{
  "n_head": 3,
  "positions": "rope",
  "rope_fraction": 0.25,
  "lr_mult_up": 0.678
}
MLP neurons of a small language model. Each row is named by its layer, matrix (up: input weights; down: output weights) and neuron, and shows model dimensions 16-111. Each number is 128 + 24 x the weight over its row's rms, rounded and kept within 0 to 255.
After each neuron's rows is what it responds to, as a language model described it from the Wikipedia text at the highest values.

L3.up88 [144 109 168 132 126 155 129 137 127  93 104 132 123 186 127 125 125  84 159 170 139 143 133 129 100  72 127 125 124 138 153  95 147 145 156 173 145 135 127  99 120 113  94 130 107 108 168 129 145 167 130 103 129 117 104  97 105 161 120 171 145 139 108 138 139 114 134 145 107 130 131 139  79 105 129 161 138 121 162 184 128 101 137 137 115  99 134 139 154 133 114 105 152 153 128  79]
L3.down88 [104 138 101 125 114 118 165 129  92 140 145  83 112 124 111 160 157 147 108 115 123  91 148 171 171 162 138 129 115  92  68 119 111 120 148 105  99  81  96  85 101 150 140 152 109 141 131 131 131 127 130 137 134 159 178 117 116 129  99  73 143 121 112 134 129 134 157 124 155 148 138 138 142 176 126 102 132 133 148 140 113 141 117 133 130 125  77 120 145 100 170 125 134 109 130 118]
Word-initial pieces, mostly "he" starting held, heavily, head(quartered), often after "was"; also the pronouns he, his, she, and starts like de- (developed, defendant).

L4.up345 [184  97 133 118 106 159 123 146  90  96 182 151 129 191 151 169 126 127 138 134 128 113 109 133  98 152 141 129 108 144 115  82 109 124 141 163 122 124 122  78 150 133 136  94  85 131  99 149 127 113 127 111 203 132 118  90 147 124 116 164 103 141 130 114 127 118 106 148 106  95 138 111 101 143 132 140 117 159 153 103 154 111 131 144 136  95 175 147 103 131 165 154 104 175 141  78]
L4.down345 [136 152 144 147 143 134  98 189 108 159  77 107 124 120 146 114 130 143  97 138 122 140 139 103 165 161 100 133 143 127 128 154 139 140 144  91  91 175 141 179 129 165  95 170 146  96 140 145 138 105 119 121 173  87 115 103 103  82 154  80 153 105 109 127 107 131 165 108 103 157 144 133 171 146 148 144 136 125 126 135 176 111 134 124 134 141 154  96 164 146 169 124 132 146 142 168]
The first token of a new table row after the leading pipe, or of a section heading after ==, such as 8, D(ate), F(amily).

L4.up437 [117 106 117 141 111 130 119 110 149 110 165 180 140 164 148 115 104 164 154 160 133 159 148 123 103  70 147 148 130 119 128  65 117  97 166 126 135 133 115 182 143  95  87 134 125  98 138 102 113 132 168 122 130 143 104 115 112 123 117 145 135 155 121 142 121 126 130 132 126 154 131 114 137 138 182 145 133 119 151 128 113 128 146 121 139  83 199 128 162 117 115 112 134 125 146 106]
L4.down437 [119 162 124  73 142 119 133 122 125 153 105 124 149 139 142 117 116 116  77 122  93 133 147 168 184 121 154 109 124 172 144 148 122 128 120 146 130 154  99 109 139 128 158 114 137 122 161 155  92 144  73  69 148  85 170 113 148 161 171 117 105 140 157 174 136 140 141 108 143 101 174 101 123 140 104 150 102 115 115 143 124 122 130 116 108 132 121 104 141 146 112 115 149 136 110 137]
Line-start keys in infobox-style lists, mainly the word-end before a colon (Doctor-al, Denomin-ation) plus bullet dashes, table separator rows and headings.

L4.up182 [ 99 151  85 104  91  99 129 147 121 109 152 157 110 171 122 129 135 106 151 155 125 126 144 117 107 156 118 104 128 164 121 166 126 132 162 119 127 128 144 113  74 135 143  95 125 116 106 178 109 155 112 129 183  86 133 117 124  50 104 150 124 139 133 117 141 145 172 121 138 113 136 126 133  90 152 113 151 137 153 118 121 151 142 139 164 128 129 131 127 143 127 111 132 163 123 136]
L4.down182 [123 152 158 126 122 169 115 106 125 118 146 142 131 142 139  91 136 112 114 170 161  96 143 118 186 146 137 112 125 137 131 134  89  91 160 116  93 182 104 150 176 111 159 146 141  92 131  95  90 108 122 147 103 147 141 158 101 142 183 131 127 141 133 128  84 142 141 130 151 131 113 143 146 143 156 108 135 116 121 160 126 170 127 103 124  98 129 139 138 158 101 107 148 135 158  94]
Short function tokens, chiefly "to" after able or about, and "he/He"/"who" clause subjects, plus mid-word fragments like "ro" in Euro.

L3.up587 [146 105 158 135  98 120 121 151  99 103 117 125  93 208 112 117 140 104 128 123 122 164 136 147  98 134 120 122  86 164 149  85 138 146 130 144 124  64 127 122 137 117 133 109  95  78 143 162 140 163 121 117 118 114 120 153 138 106 142 136 105 132 120 142 141 131 127 154 138  98 145 124  97 132 158 118 136 146 175 160 146 116 154 121 156 139 133 132 124 150 156 101 108 156 119  60]
L3.down587 [140 135 159 104 163  88 160 117 137 135 100  50 114 121 113 146 132 145 109  96 126 154 103  83 140 138 114 136 158 128 110 158 121 114 136  81 128 102  85 131 135 124 129 151 149 115 135 140  90 106 130  86 145 150 122 114 150 114 129  91 175 153 136 130 118 126 156 108  79 119 116 167 133 131 165  86 129 137 136 147 172 138 103 162 149 119 109 122 117 130 116 138 157 143 123 156]
Lone first-letter pieces of a noun broken oddly after "the", such as l-atter, l-ibrary, t-erm, plus bare space tokens opening wiki table cells.

L5.up402 [144 155 132 111  92 135 149 129 118 103 126 123  80 181 148 124 113 151 148 100 134 137 112  88 147 164 138 109  94 159 157 153 148 136 134 131 100 142 136 131 150 117 147 135 112 103  96 127 112 177 133 115 172 140 121 139 128 160 118 145 125 100 131 129 113 130 121 145 133 117 109 126 123 108 110 175 140 184 113 117 118 116 158 113 138 106 154  76 149 117 145 145  80 110 105  92]
L5.down402 [151 156 162 145 150 147  97 141 151 135 142 108 152  86  97 116 158 103 165 132 136 117 146 103 163 114 116 108 122 153 118 182 122 119 140 129  93 127 128 131 133 154 151 116 107 181 182 128 155 137 122 126  92 122 118 137 118 146 173 178 132 158 129 139  86 140 174 102 154 163 159 149 133 136 164 135 153 115 120 158 135  77 116 155 165 103  84 113 153 135  92 128 159 157 151 168]
Word-internal fragments right after a prefix piece, especially h in ex-hibit, pro-hibition, ear-th; also " to" in ranges and directions (from 1986 to).

L3.up310 [ 99 114 133 152 131 127 153 110 125 119 144 141 108 136 138  91 147 122 127 179 147 137 115 168 103  91 182 110 127 112 146  92 126 123 136 119 176 131  97 107 121 146 107 132  89 130 108 128 110 166 148 140 142 118 115  84  97 119 142 125 109 137 158 105  96 169 127 122  94  90 136 138 121  71 132 148 113 139  96 130 140 139 109 136 151 101 145 116 153 124 116  99 130 172 118 123]
L3.down310 [132 119 145 142 114 107  91 150  85  86  86 128  97 144 157 178 119 151  62 134 141 116 143 107 145 172 120 111 115 129 127 112  92 203 158 126 132 147  92 123 154 138 127 125 126 120 167 122 164 174 107 110 141 101  99 155 144 128 132 130 130 119 125 118 146 141 116 115 112 136 112  97  91 126 143  89 131 125 146 182 161 100 157  97 108 131 102 123 127  96 137 143 159 171 149 109]
The second piece of words split across tokens (of-ten, with-d-rew, s-ug-gesting), plus line-initial list dashes and closing == heading marks.

L5.up941 [174 121 130 125  84 102 145 105  95 129 156 172  85 178  92  94  93 136 126 132 139 133 143 137 104  86 108 138 108 122 114 120 117 134 149 160 172 137 122 170 131  85  72 130 144 147 130 125 144 114 162 149 130 103 122 126 170 106 107 102 144 150  83 116 163 136 132 153 110 172  91 111 151 117 129 147 114 158 110 151 156 117 112 115 141  93 145 133 149 124 122 128  98 130 122 103]
L5.down941 [107 111 128 112 104  78 106 135 126 102 113 168 126 133 108 158 117  83 130 198  80 143 133 131 146 116 162 128 113 141 113 163 110 109 171 134 100 127 143 132 132 162 109 127 130 135 150 163 136 165 127 170 125 145 155 113 119 152 127 119 158 136 123 145 139 134 110 119 153 103 120 101 152 122 126 154 183 141 157 168 170  75 139 134 141 129 106 156 105 154 113  98 137 143 153 104]
Word-piece endings completing the first word of a new line, section heading or table label, as in Person-al details, T-eam information, Tot-al.

L5.up279 [111  83 128  95 128 131 161 147 104 145 117 109 115 189 179  70 126 135 132 148 141 123 175 134 137 117 119 144 109 149 132 118  93 137 154 155 167 139 144 140 112 162  92 129 132 122 122 144  83 117 106 115 110 116  70 154 118 100 166  76 145 151 120  98 110 157 110 138 161 112 145 110 169 121 138 142  65 160 127 143 136  88 144 109 134  97 105  87 149 146 144 152 145 154 138 138]
L5.down279 [136 159 193 139 131 113 154 117 121 135 182 112  98  98  81 111 102 114 117 159 142 121 138 149 125 171 127 115 146 172 125 121 154 110 112 163 107 114 102 141 153  86 107 110 146  95 145 138 198 137  90 155 120 109 142  94 126 136 130 117  71  96  89 124 154 126 167 170 155 115 142 102  97 164 115 119 151 138 143 125 146 140 157 115  91  81 144 120 153 114  87  98 113 131  97 114]
Word-internal subword pieces in the middle of longer words, like ug in Portuguese/Portugal and ur in Cultural/Procedural; also blank table cells after |.